config.yaml
n_layer: 9
d_model: 512
n_head: 4
n_kv_head: 4
head_dim: 128
d_mlp: 2048
vocab_size: 11091
activation: "gelu"
norm: "layernorm"
norm_place: "pre"
norm_eps: 1e-06
positions: "rope"
rope_base: 500000.0
rope_fraction: 0.25
qk_norm: false
attn_scale: 0.0884
bias: "all"
tie_embeddings: false
parallel_block: true
init: "normal"
init_std_qkv: 0.0149
init_std_o: 0.0
init_std_up: 0.0149
init_std_down: 0.0
optimizer: "adamw"
lr: 0.000502
beta1: 0.9
beta2: 0.98
weight_decay: 0.18
lr_head: 0.00552
grad_clip: 0.5
warmup_steps: 434
schedule: "wsd"
decay_fraction: 0.572
decay_shape: "linear"
final_lr_fraction: 0.1
batch_tokens: [32768, 65536]
seq_len: 512
doc_mask: false
z_loss: 0.0001
train_tokens: 840900000
steps: 17259
dataset: "wikipedia_en"
MLP neurons of a small language model. Each row is named by its layer, matrix (down: output weights) and neuron, and shows model dimensions 266-329. Each number is 50 + 15 x the weight over its row's rms, rounded and kept within 0 to 99.
A block is one neuron, or neurons of one layer that tend to fire together. After each block is what it responds to, as a language model described it from the Wikipedia text at the highest values.

L4.down54:39 47 60 26 51 63 71 52 54 49 46 43 82 75 62 58 00 64 36 34 68 59 30 39 50 64 29 67 45 50 51 52 43 61 43 64 58 78 40 69 30 32 87 61 56 54 57 42 51 49 48 49 65 53 64 21 55 35 61 45 55 70 34 38
L4.down374:69 29 63 70 48 77 40 62 47 37 59 26 53 66 59 62 15 54 69 50 64 69 35 32 51 37 53 40 46 38 41 35 43 38 42 66 49 41 44 65 54 39 42 74 66 45 30 69 46 63 36 57 47 58 52 40 67 66 67 47 46 54 45 46
L4.down1206:55 43 44 18 37 35 51 37 63 71 47 34 58 56 50 50 40 32 38 53 86 62 39 52 47 36 54 42 26 74 62 23 30 44 25 73 42 40 43 37 56 44 49 74 41 46 26 46 62 53 36 44 47 83 36 35 62 22 60 55 61 54 28 53
L4.down1977:59 61 53 28 49 40 69 44 27 39 53 53 67 40 72 23 49 33 29 53 57 57 49 51 57 38 61 39 38 47 52 42 49 30 54 61 42 47 37 50 58 28 42 73 57 38 53 25 29 67 28 35 41 59 35 45 48 31 54 74 76 31 58 19
Word-completing suffix pieces. Final word pieces that complete a multi-token word or set phrase, especially plural "es" (cycles, enzymes, syntheses), plus salmon, feeling, other hand.

L5.down382:51 72 38 44 69 51 60 52 59 58 24 35 39 19 44 49 42 61 40 52 61 56 30 51 49 44 54 46 46 36 37 27 66 45 56 30 64 86 45 45 63 74 47 35 54 40 36 53 23 50 87 58 48 34 53 37 46 51 69 34 29 39 42 39
L5.down632:56 53 57 12 57 50 78 46 61 53 41 56 41 44 63 38 63 56 53 46 83 39 39 62 49 40 57 43 31 60 49 40 29 31 54 54 37 62 41 53 48 55 69 46 60 45 32 34 59 56 75 61 40 49 53 41 38 40 39 43 47 40 44 48
Second piece of words. Word-piece continuations right after a one-letter or short opening fragment, e.g. b+ank(ing), d+oll(ars), d+ominated; weaker on empty table cells and sentence-initial words.

L2.down392:54 67 18 61 27 51 56 23 39 75 51 61 65 41 56 72 15 34 54 53 67 71 61 49 19 22 54 40 32 32 73 48 46 71 34 58 36 51 61 70 47 53 12 45 47 53 52 71 26 30 55 62 51 29 57 62 46 47 33 30 60 62 54 34
L2.down450:60 62 62 43 31 40 57 37 32 37 69 56 77 67 38 50 53 53 09 53 40 71 49 60 44 63 10 33 66 59 59 28 39 86 48 66 61 66 46 40 45 54 56 45 38 35 45 68 56 34 70 55 64 34 56 42 37 42 49 50 58 52 43 22
L2.down611:63 61 64 56 40 57 81 27 48 60 49 59 56 49 67 65 38 49 47 53 45 63 58 64 41 50 68 63 68 50 64 37 58 30 45 66 56 46 79 79 37 42 57 33 60 20 39 40 35 45 64 47 51 27 45 58 72 57 43 62 35 68 59 44
L2.down687:53 77 31 82 27 66 41 67 53 84 41 53 42 63 70 57 05 42 45 61 53 46 30 67 24 21 49 36 56 53 57 43 33 44 44 54 38 37 46 45 53 72 46 69 71 59 38 57 48 64 46 63 36 45 52 56 55 59 66 41 50 44 96 53
L2.down941:49 52 30 46 43 62 46 18 56 78 52 34 66 61 77 60 35 62 42 33 45 70 22 47 41 28 48 36 45 62 83 38 29 70 47 48 26 53 56 47 41 61 27 51 57 41 46 72 14 44 56 78 48 47 77 54 33 55 63 28 65 27 49 36
L2.down1187:72 69 42 62 60 56 52 41 32 50 37 45 44 45 57 60 55 52 42 47 41 67 57 55 48 30 56 59 74 50 67 26 37 45 32 42 31 46 45 44 65 54 24 27 43 35 49 51 36 45 55 56 49 47 74 77 36 50 40 45 69 41 61 42
L2.down1444:59 54 45 27 42 40 77 26 36 52 57 62 50 26 66 55 57 65 37 64 53 60 75 70 41 43 39 68 63 44 47 60 58 56 19 60 34 61 69 51 82 44 71 32 57 42 50 35 31 49 59 63 77 36 36 57 63 52 34 40 70 69 24 60
L2.down1736:48 63 13 48 36 57 65 35 45 61 42 62 64 50 50 58 54 56 07 48 39 66 52 89 28 40 22 36 85 43 71 32 42 63 58 52 57 30 47 54 57 37 29 37 68 37 41 45 40 10 76 64 70 27 45 61 58 48 40 31 42 47 31 14
Mid-word completion pieces. Subword pieces that finish a word split into fragments, e.g. continu-ous, bec-ause, dev-out, lect-ure, civil-ian; also the minus-sign bracket in climate tables.

L4.down1241:55 35 49 56 52 62 49 59 39 48 46 42 45 57 41 44 46 66 69 50 53 64 32 36 63 49 61 47 45 48 50 15 52 39 42 56 24 39 54 52 72 59 39 59 39 35 41 52 66 27 64 27 41 23 72 38 44 46 53 42 84 51 34 42
L4.down1617:47 28 09 77 40 57 51 62 39 59 54 48 43 37 42 66 44 63 94 62 60 42 24 53 40 59 51 50 61 61 41 39 18 66 47 71 42 30 46 43 72 56 21 60 62 54 41 49 65 64 50 61 50 57 59 60 50 50 36 32 40 40 39 61
L4.down1729:40 45 39 60 35 45 49 60 58 82 49 34 88 60 49 38 40 77 70 65 62 51 42 26 54 46 22 48 47 60 38 58 48 66 43 88 34 21 54 45 49 47 48 69 71 44 45 37 69 68 41 44 48 48 48 52 44 34 49 76 62 31 45 68
L4.down1973:45 04 59 72 49 71 20 62 44 53 63 56 84 44 40 45 35 59 51 65 59 43 06 41 55 52 28 48 63 59 38 51 14 70 57 85 48 41 48 59 48 68 36 62 58 58 45 22 46 50 06 24 40 47 52 48 53 39 52 58 39 56 38 23
Predictable word/phrase completions. Middle or final word pieces and next words that complete a highly predictable word or set phrase, e.g. m-outh, memor-ab-ilia, long term, threw up his.

L4.down633:54 41 45 90 21 41 25 47 52 38 26 26 42 42 41 52 46 36 70 37 35 67 92 47 58 49 59 48 72 50 52 47 46 46 44 69 40 11 40 44 72 63 16 46 41 50 62 53 31 52 49 38 35 61 59 62 29 71 58 58 10 61 64 46
L4.down1333:57 51 08 67 32 37 24 55 46 78 34 39 43 51 48 52 49 41 34 54 52 43 27 46 56 68 27 42 68 58 33 54 44 37 61 43 46 42 49 29 62 55 36 51 63 39 52 48 60 50 71 63 30 40 18 46 39 51 60 66 27 10 52 74
L4.down1911:74 44 67 66 51 49 48 58 39 43 38 26 99 40 42 51 22 41 71 45 45 37 62 48 25 63 54 73 66 54 77 62 56 67 37 57 58 21 25 50 32 57 63 65 40 44 35 47 42 62 24 62 44 49 62 58 64 38 41 36 41 58 65 54
L4.down2005:69 38 52 82 27 36 38 69 42 44 56 49 76 20 59 49 47 89 50 44 44 14 51 46 69 71 38 46 42 70 46 40 35 54 50 81 53 22 28 49 52 59 36 70 65 50 61 69 62 74 56 52 26 52 53 38 54 55 54 67 18 54 64 35
Mid-word pieces and "of any". Mostly the phrase "of any" (Hispanic or Latino of any race, most of any), plus mid-word pieces like la-und-ering, f-avel-as, W-anna.

L5.down1310:65 55 51 56 56 40 52 57 56 54 44 73 51 52 45 56 50 40 33 39 24 50 69 36 27 66 47 71 45 30 65 55 27 57 77 54 30 78 55 46 62 60 26 51 51 50 45 57 59 62 68 42 38 50 63 40 41 44 78 70 51 36 65 61
L5.down1600:68 34 16 55 52 64 30 56 40 61 93 58 44 46 63 49 73 34 38 41 39 42 54 71 17 32 66 29 41 36 63 50 46 31 76 53 57 40 48 43 60 44 36 51 83 59 71 67 64 45 62 70 33 63 50 38 45 41 68 40 53 16 70 52
Comma after introductory phrase. The comma closing a sentence-opening adverbial phrase (time, place, circumstance), often fused with the main subject's first token: "In June 2024,", "Over the years, M", "In Syria, the".

L2.down141:66 52 58 53 55 50 60 42 58 61 55 50 50 81 67 39 41 50 09 52 44 73 50 59 32 37 30 72 45 46 68 48 36 46 39 42 53 34 50 31 46 42 27 64 65 29 25 54 41 41 48 46 32 49 61 68 65 31 40 43 58 64 58 25
L2.down153:47 26 54 54 54 46 44 51 42 58 57 53 35 42 46 53 52 40 76 59 55 60 35 41 69 29 47 48 36 47 39 31 46 46 44 69 44 32 52 28 80 43 76 60 30 44 46 43 71 62 27 33 36 58 50 48 55 39 53 66 44 54 77 63
L2.down449:62 41 44 56 42 41 65 27 28 23 61 62 55 59 33 69 27 40 46 55 57 55 61 68 50 47 48 51 72 40 56 60 18 67 39 64 63 30 46 58 69 47 36 38 48 21 47 42 33 46 42 41 37 66 47 35 71 37 47 56 57 70 51 39
L2.down481:39 35 45 44 71 70 55 22 45 55 44 42 34 61 52 38 50 37 74 37 61 46 66 28 48 43 25 57 38 35 59 44 47 47 66 43 64 41 45 53 63 34 18 37 42 57 32 67 42 68 43 48 40 49 56 64 55 71 55 23 52 37 65 29
L2.down1172:61 60 46 49 43 67 44 68 60 59 43 65 60 57 71 33 39 30 42 34 81 56 66 56 71 47 56 44 38 56 53 43 40 40 49 62 33 43 30 70 43 73 62 44 51 42 50 53 69 39 59 93 48 42 57 50 76 47 85 40 73 56 64 40
L2.down1437:55 26 57 63 79 47 46 64 61 53 52 63 43 46 74 57 48 52 79 36 71 60 73 29 67 42 53 56 31 40 61 48 62 54 43 46 33 46 56 89 64 51 35 42 31 48 35 34 49 54 53 49 43 28 42 43 59 73 53 43 44 58 68 30
L2.down1452:51 72 35 60 42 39 50 39 53 56 65 44 59 56 40 42 32 47 68 52 31 45 56 57 25 33 46 54 36 49 63 65 55 35 49 48 39 39 66 45 50 70 35 21 43 45 62 28 31 50 65 47 36 62 42 50 59 41 44 29 51 48 54 52
L2.down1932:41 30 54 96 70 63 47 51 42 77 64 51 46 62 45 56 64 53 79 59 57 37 52 25 46 23 65 55 66 58 57 16 42 56 51 38 67 55 71 51 70 45 45 53 41 60 35 33 52 56 31 48 18 41 48 48 58 63 65 35 50 36 75 52
"One" as pronoun. Mostly the word one used as a pronoun or numeral determiner, as in no one, this one, One of. Weaker on another, following, either, and scattered mid-word pieces in headings and names (M-ain, W-ild).

L5.down1146:46 41 62 75 40 70 35 43 45 70 55 46 39 56 58 26 40 57 55 43 44 55 35 39 57 74 39 38 73 42 60 38 63 32 63 46 76 40 40 44 50 42 31 35 66 86 49 30 40 38 38 40 36 57 12 47 83 49 70 51 67 51 58 22
L5.down1597:59 50 41 81 48 59 49 49 55 64 49 45 42 46 49 40 50 43 29 35 55 64 46 52 43 62 39 57 41 47 64 45 61 28 67 30 71 44 45 43 54 43 24 29 69 61 25 32 56 46 66 47 52 70 42 50 58 49 60 61 54 60 71 67
Mid-sentence continuation tokens. Fires weakly and diffusely on mid-sentence tokens that finish a word or add an adverb or particle, such as "ort" in spaceport, "ally" in legally, and "instead". No clear common theme.

L2.down226:69 48 61 88 44 66 67 23 58 52 65 49 68 61 70 31 25 57 67 22 48 55 39 63 46 46 78 49 61 59 40 60 44 55 40 54 55 57 62 49 34 53 45 68 64 53 52 49 35 72 26 22 33 30 55 29 55 71 43 29 57 41 65 48
L2.down604:47 50 40 57 46 37 54 34 70 64 83 44 67 64 34 41 30 67 37 13 41 28 47 70 31 57 21 42 52 32 68 58 35 61 18 43 41 52 56 38 37 49 31 57 58 34 54 41 24 48 33 53 63 55 29 32 76 24 39 48 34 45 58 57
L2.down969:38 68 50 74 41 61 46 48 53 34 48 52 59 50 37 42 28 44 58 13 59 41 53 39 27 63 66 70 51 59 60 45 58 64 59 49 51 56 56 82 30 23 32 38 59 47 48 76 32 56 40 51 58 48 32 39 62 58 37 43 34 70 24 55
L2.down1018:68 35 21 51 71 52 56 55 59 52 62 41 50 64 55 52 32 64 37 25 38 23 38 59 34 53 12 40 50 36 51 52 51 43 39 47 44 75 37 41 57 41 21 70 70 46 64 43 37 75 46 28 50 45 62 30 71 57 52 45 33 53 33 33
L2.down1150:57 27 59 72 45 66 70 39 63 74 64 37 52 52 44 49 37 65 49 19 86 43 45 72 49 54 68 56 41 11 51 49 69 48 38 46 41 42 63 69 51 38 64 62 56 37 48 41 48 51 55 52 61 27 44 27 43 72 44 64 41 64 55 57
L2.down1335:59 44 65 79 76 51 73 43 50 34 57 43 52 39 65 51 34 55 42 47 30 59 65 71 34 35 36 48 85 33 60 24 47 58 05 59 37 44 67 55 65 23 49 62 53 27 47 21 19 64 40 33 64 24 63 41 45 55 33 40 62 54 60 15
L2.down1682:49 31 32 47 41 53 41 49 54 61 44 47 52 64 57 56 33 53 54 27 59 20 47 51 16 64 45 45 39 31 60 63 76 38 46 60 40 55 51 57 28 42 41 68 64 50 67 41 28 61 44 46 66 57 55 49 61 72 41 51 38 52 66 72
L2.down1953:59 26 36 60 72 29 64 37 53 82 48 68 74 46 52 56 36 32 33 32 54 40 50 47 36 35 10 73 49 31 42 30 67 26 41 54 36 25 47 45 80 26 67 50 47 72 48 26 54 64 38 61 85 48 53 51 74 60 49 32 56 55 81 56
Word-ending pieces, stats separators. Mostly the final subword piece that completes a split word or name (Pier-ce, Val-ent-ina, St-age, Fukun-aga), plus " / (" between appearances and goals in footballer career lists.

L2.down120:70 58 50 57 75 71 61 46 64 73 61 39 45 65 62 46 27 55 34 33 18 60 48 67 51 34 59 55 73 59 67 43 30 39 42 50 45 42 54 37 43 38 36 60 66 46 41 62 20 67 34 54 32 50 67 44 61 49 52 34 48 39 69 43
L2.down280:39 27 22 87 35 56 49 60 70 60 72 41 65 78 62 31 19 58 71 03 80 53 48 33 46 54 61 30 24 33 62 65 43 29 39 73 47 41 47 41 23 64 01 73 27 54 54 58 33 65 36 72 34 32 75 47 54 57 51 65 29 67 61 50
L2.down515:51 65 76 48 58 58 31 53 43 36 41 55 65 36 39 69 33 64 53 41 25 63 66 57 40 48 68 48 68 63 33 48 48 37 54 49 34 20 46 36 66 61 69 42 67 38 47 55 50 54 31 38 57 79 54 46 65 44 63 85 51 50 48 45
L2.down898:65 34 54 61 32 66 56 45 33 48 63 50 45 51 67 35 49 17 51 46 82 74 63 60 41 20 48 40 30 21 74 39 59 56 25 70 67 44 43 43 74 29 50 29 60 42 46 65 39 39 53 78 62 45 65 59 22 57 28 42 56 80 60 28
L2.down989:52 57 68 61 54 58 61 36 68 53 52 26 42 54 61 44 49 44 40 20 37 60 63 58 44 35 71 48 47 35 59 47 48 36 48 64 29 39 69 33 60 76 67 56 70 46 44 80 40 63 40 56 60 58 69 54 38 52 34 40 66 68 26 49
L2.down1170:53 39 47 60 70 35 41 32 47 24 57 53 59 82 48 56 61 41 59 51 35 45 70 33 64 48 35 85 39 32 44 53 46 51 39 78 29 51 61 40 47 81 75 57 42 56 53 42 44 67 46 27 74 59 57 54 39 48 48 45 71 61 51 35
L2.down1415:42 53 61 24 57 37 74 39 35 57 53 45 42 19 93 65 63 68 70 58 62 60 44 58 75 33 58 29 22 64 64 42 21 67 60 58 58 68 61 52 63 65 70 40 28 45 52 69 52 63 64 72 51 47 31 36 32 44 65 39 51 60 40 42
L2.down1847:42 76 57 36 74 50 24 47 51 67 49 28 74 50 33 65 75 63 50 55 44 65 49 51 36 62 40 57 54 47 32 55 43 47 64 36 42 31 54 47 63 97 66 29 56 52 54 52 55 50 54 52 53 64 51 53 50 31 65 64 62 38 20 32
Mid-word "art" piece. Fires on the word-internal piece art inside names and words, such as Darts, Dumbarton, Hogwarts, Bart, Departure; weaker on other mid-word pieces like duc, ict.

L5.down676:40 58 54 52 72 81 62 71 66 34 41 47 47 73 66 49 40 75 46 28 59 52 48 17 68 50 45 52 59 34 61 38 43 77 38 39 25 66 54 64 48 55 55 46 67 26 51 69 33 48 59 45 61 56 75 37 46 34 24 32 71 52 73 49
L5.down1613:59 49 48 58 55 72 45 66 56 37 47 42 19 57 57 74 52 58 82 51 39 73 58 31 73 56 54 53 49 03 49 61 19 52 28 52 25 44 48 55 71 52 58 65 51 41 52 48 19 53 61 45 15 38 71 46 36 51 45 60 44 45 86 51
Table total-row separators. Cell separators and numbers in Wikipedia table Total rows, e.g. the separator before 100.0 in election results or the goals count, plus scattered mid-sentence tokens.

L5.down1450:57 62 63 45 45 25 38 48 43 35 62 34 27 73 43 35 62 49 60 65 43 54 74 48 50 55 50 22 34 45 67 36 48 67 38 55 43 09 62 72 43 55 70 42 26 46 45 32 36 54 56 46 71 72 55 81 48 62 90 43 58 65 35 56
L5.down1807:65 68 66 49 51 27 30 29 45 17 52 53 25 59 51 49 48 58 65 57 55 33 38 42 55 49 58 41 54 51 48 32 71 43 30 74 51 49 66 82 61 51 46 68 36 50 52 48 26 47 84 58 68 58 37 79 52 42 61 54 42 68 53 54
Split-word fragments. Word pieces at the start or middle of longer words (der-iv-atives, exp-osure, fl-ashback, Sh-iv-ram) and digit groups after commas (18,000), often in tables.

L2.down43:20 50 52 49 21 28 40 57 64 34 30 53 62 34 68 57 56 51 65 59 69 51 62 49 43 47 51 55 19 54 23 21 51 45 37 29 57 46 33 56 63 65 84 48 49 55 31 23 77 30 64 62 68 52 46 69 52 57 38 56 46 25 44 42
L2.down172:25 70 45 51 42 37 37 79 61 78 16 49 50 48 18 84 39 68 40 49 30 32 17 53 45 74 21 42 55 44 53 32 56 42 43 38 54 37 38 58 47 38 37 33 47 55 68 57 50 55 60 76 62 58 36 53 50 46 56 65 42 27 59 55
L2.down816:41 66 42 64 42 47 39 60 50 56 21 48 51 66 59 50 30 76 53 40 55 60 42 49 37 46 64 40 14 63 61 41 60 52 49 45 39 51 39 49 50 68 10 63 39 41 56 48 56 51 55 66 32 45 65 57 62 67 49 58 70 36 69 16
L2.down1194:40 51 62 60 35 35 52 53 61 47 56 52 64 40 50 85 49 65 83 30 34 68 59 41 45 53 60 54 38 30 27 58 47 31 59 54 71 51 57 57 72 61 68 46 21 52 58 48 54 52 50 53 67 42 44 42 57 52 50 47 56 58 42 39
L2.down1292:41 51 54 52 51 27 58 76 43 23 21 37 51 44 25 74 41 66 40 70 56 63 31 41 54 51 35 43 59 65 44 20 65 52 47 59 65 48 38 46 69 55 52 40 86 65 70 42 43 62 63 60 47 71 62 56 29 65 53 75 53 28 45 24
L2.down1343:42 57 42 73 47 35 41 85 57 32 48 76 42 51 65 28 52 75 40 67 71 45 23 27 54 88 60 56 37 75 36 43 70 33 74 66 65 68 32 78 46 65 77 58 73 23 52 32 63 50 63 49 44 41 34 61 50 39 69 71 49 54 34 55
L2.down1478:25 57 74 40 23 34 47 48 68 53 39 69 61 57 59 60 40 55 78 57 76 60 30 48 41 33 68 61 21 50 34 49 55 54 58 52 47 40 57 52 58 53 99 72 52 77 52 39 75 69 60 36 71 56 40 50 41 78 70 63 63 43 70 64
L2.down1881:51 63 72 65 38 42 22 89 21 56 39 81 86 46 59 72 37 30 49 41 64 52 61 36 26 26 75 42 39 43 44 25 39 39 53 41 53 34 48 50 48 74 55 30 13 57 50 62 56 41 55 60 43 63 38 57 53 67 32 42 64 37 58 43
Mid-word fragments, mixed. Word pieces in the middle or end of longer words in varied prose, such as -ence in confluence, iv in Bolivia, and rol in Electrolux, plus some whole words like sign and time.

L4.down558:39 42 60 46 48 52 51 58 60 62 79 68 46 49 40 41 54 55 16 57 40 52 11 37 24 66 55 49 67 28 59 84 23 30 51 31 54 60 62 59 28 75 98 21 41 37 43 62 50 32 63 39 52 34 42 48 36 22 74 42 52 65 26 54
L4.down1096:37 38 62 59 55 39 63 52 66 61 67 48 52 47 54 33 71 31 28 58 59 57 27 73 40 58 57 64 19 58 71 81 31 63 25 45 83 41 38 30 57 46 74 32 44 62 30 65 36 37 36 52 49 69 39 50 63 61 50 47 55 39 37 52
L4.down1280:53 43 58 53 59 69 33 49 47 62 64 45 54 48 46 06 55 26 34 66 72 52 42 49 57 41 70 57 28 49 51 77 58 56 61 46 58 81 47 51 43 41 78 56 63 61 46 55 31 36 63 40 16 70 51 64 60 23 57 54 53 54 44 45
L4.down1710:38 47 52 34 58 41 77 44 53 58 45 70 39 61 47 46 26 52 45 62 31 64 36 67 34 59 76 65 31 73 61 82 60 65 53 45 60 63 41 51 64 25 59 30 71 56 38 54 40 68 51 54 43 64 51 47 82 33 26 47 50 58 32 32
Mid-word pieces and suffixes. Word pieces inside longer words, especially "art" (Wharton, bartender, Martin, artist) and suffixes like -able/-ably/-ately, plus " record".

L4.down596:42 35 73 89 69 47 22 46 58 38 25 28 31 30 60 63 59 42 71 50 41 60 43 60 28 97 65 71 78 49 58 47 41 49 41 70 72 39 53 64 53 67 76 33 25 54 41 79 75 50 39 42 32 43 60 64 33 45 48 58 63 48 63 48
L4.down744:60 51 34 77 69 57 57 45 68 64 31 48 61 62 69 44 35 39 84 39 47 64 50 63 41 59 37 71 67 52 46 22 26 46 53 58 42 40 84 55 24 57 21 85 24 58 90 34 73 51 63 35 40 48 40 68 33 54 32 74 50 50 55 31
L4.down958:57 61 73 42 57 45 41 78 84 29 51 53 13 38 25 49 38 64 51 47 71 43 24 20 68 33 45 29 51 48 43 26 35 73 64 52 60 66 28 65 39 65 41 64 74 45 66 60 73 55 32 58 76 49 42 28 48 50 51 80 67 78 42 38
L4.down1139:31 61 46 28 53 69 53 34 43 56 47 55 30 54 50 44 38 36 41 39 66 75 38 50 45 28 26 63 43 65 64 50 40 66 35 69 61 43 71 51 34 36 64 53 71 78 59 39 37 57 69 29 85 62 70 67 49 37 54 70 61 45 57 45
Anaphoric time/manner nouns. Nouns closing referring phrases like "at the same time", "the same day", "in this case", "this approach", "the following day", plus some verb endings.

L2.down190:39 42 38 57 39 43 77 41 52 41 15 38 25 42 75 36 50 61 39 62 59 48 57 77 24 31 77 29 50 69 60 47 52 31 73 46 49 38 50 37 78 21 57 63 64 36 49 64 58 48 62 51 63 65 50 30 44 48 34 57 54 62 50 59
L2.down340:62 45 72 84 63 47 55 48 39 61 41 58 34 53 65 40 69 33 81 69 47 47 60 45 47 42 47 34 83 47 43 41 40 33 39 52 70 44 54 53 91 24 33 33 32 61 54 38 65 14 56 40 57 40 29 37 65 54 34 59 58 46 71 18
L2.down356:60 49 36 39 80 45 51 43 70 51 33 43 57 33 24 67 50 43 41 38 48 54 58 33 40 25 38 42 99 61 46 12 33 41 71 44 62 28 53 32 59 44 40 26 52 62 47 51 62 31 35 45 53 60 50 55 35 40 24 53 56 44 59 25
L2.down1223:42 42 74 27 61 35 64 48 72 86 48 36 56 69 30 54 45 55 46 53 49 52 60 57 54 19 26 70 48 33 55 46 35 50 37 23 55 39 72 42 51 46 58 48 44 77 52 41 37 45 49 47 59 30 63 50 57 43 61 53 32 37 60 32
L2.down1739:75 53 24 46 46 36 57 82 34 58 08 43 42 62 60 48 39 55 49 37 50 60 80 52 37 41 48 54 74 63 40 23 60 16 22 37 36 52 44 45 62 30 36 62 48 32 46 30 22 34 66 60 53 16 69 46 68 56 42 38 41 61 73 32
L2.down1741:70 21 76 22 74 41 74 47 60 40 86 34 38 55 37 37 75 76 63 51 51 79 61 49 86 56 21 43 68 50 49 62 37 47 53 41 54 42 62 25 57 46 73 55 43 42 40 24 44 51 34 45 38 31 45 24 73 57 44 73 72 51 66 45
L2.down1862:58 40 67 75 49 60 65 38 60 59 44 41 38 77 35 41 71 61 47 45 62 49 69 39 60 40 62 45 60 44 56 52 39 31 41 37 74 27 66 42 76 38 19 45 22 43 43 66 40 18 53 55 48 21 64 45 57 49 38 48 56 52 53 30
L2.down1924:55 26 33 58 76 53 71 44 41 67 40 72 42 49 39 48 55 52 45 58 57 22 30 27 38 41 36 62 67 43 47 46 49 20 34 40 72 63 41 55 75 42 37 38 65 51 48 11 25 58 48 27 69 52 48 29 51 55 42 43 42 50 52 56
Mid-word subword fragments. Non-initial word pieces completing a word, often suffix-like, such as es in Cheesecake, ge in badge, ness in hardness; also some function words like since, in.

L2.down164:29 60 49 27 50 61 41 48 68 45 55 49 32 46 77 53 60 64 43 46 47 42 52 39 48 51 66 69 76 68 59 35 32 55 63 50 51 51 45 33 52 38 47 39 48 62 39 67 42 55 50 63 44 31 50 47 56 65 50 56 62 44 54 45
L2.down198:38 55 58 45 56 47 51 63 34 53 42 43 55 47 47 13 39 58 50 49 55 67 78 79 71 48 54 42 34 47 22 56 75 76 70 52 63 23 53 51 56 58 19 65 60 19 54 50 20 54 43 36 54 66 42 42 52 54 81 59 42 43 44 47
L2.down218:49 31 62 31 46 49 42 52 67 55 31 38 37 32 58 34 67 76 53 54 52 41 41 88 41 45 58 68 34 68 59 23 33 25 62 57 38 20 64 75 64 51 16 75 74 35 57 49 35 44 47 63 48 56 86 42 72 40 48 49 50 44 43 63
L2.down416:35 46 45 56 41 43 24 44 57 56 76 28 49 29 31 36 63 62 39 41 47 52 46 69 64 43 55 65 54 33 40 49 19 59 70 83 83 26 64 33 50 45 23 57 70 49 49 58 59 58 48 65 48 57 31 59 58 38 56 42 39 42 36 22
L2.down455:37 51 47 55 26 54 39 45 41 60 56 27 75 46 39 15 20 75 52 40 56 37 52 54 70 33 72 23 49 46 66 68 61 61 64 66 70 23 66 53 32 64 29 55 72 66 66 46 48 71 73 48 61 30 75 38 63 43 55 21 39 75 56 47
L2.down737:73 43 76 41 45 57 45 35 69 64 14 42 40 42 39 55 72 61 52 81 56 67 43 68 28 71 69 30 58 32 22 39 36 79 41 48 48 42 99 65 53 64 51 43 47 43 59 57 50 56 42 45 21 63 67 29 53 66 47 50 38 49 36 53
L2.down1109:63 64 48 76 52 59 53 63 37 45 47 45 52 43 35 47 63 41 48 60 81 60 31 69 42 41 58 67 61 50 74 57 42 28 60 71 78 66 57 42 48 53 52 51 63 50 65 24 56 63 54 56 61 46 40 41 60 54 40 68 39 37 33 37
L2.down1472:39 66 66 61 23 40 60 18 53 62 37 66 74 55 56 30 28 81 56 62 47 27 69 32 46 64 43 85 61 40 44 41 21 59 51 76 62 70 40 61 26 61 08 54 36 06 58 70 34 64 42 50 52 61 48 64 30 28 47 70 53 71 62 54
Year-number completion. The trailing digits of four-digit years after a split-off leading 1 or 2, in dated narrative text such as 1'970', 2'015', 18'29'.

L5.down1287:53 53 47 57 61 60 48 32 64 23 48 50 38 59 75 56 52 18 53 51 52 59 32 36 42 56 55 24 41 53 52 62 45 53 44 79 50 44 34 61 58 24 30 47 62 40 35 00 44 41 32 53 54 61 26 32 68 29 68 14 48 52 45 33
L5.down1912:39 53 32 57 67 61 45 21 55 45 40 52 37 67 49 52 46 29 56 53 44 54 54 38 55 59 73 54 66 88 61 38 50 21 45 41 46 57 59 69 70 35 40 47 72 39 49 15 41 49 16 56 55 60 30 42 61 55 71 09 67 41 51 20
Mid-word "es" piece. Word pieces mid-word, mostly "es" (Besides, Processes, eyes, Wesleyan, French Les/ses), plus other fragments like n-et, Tel-ugu, withd-rew.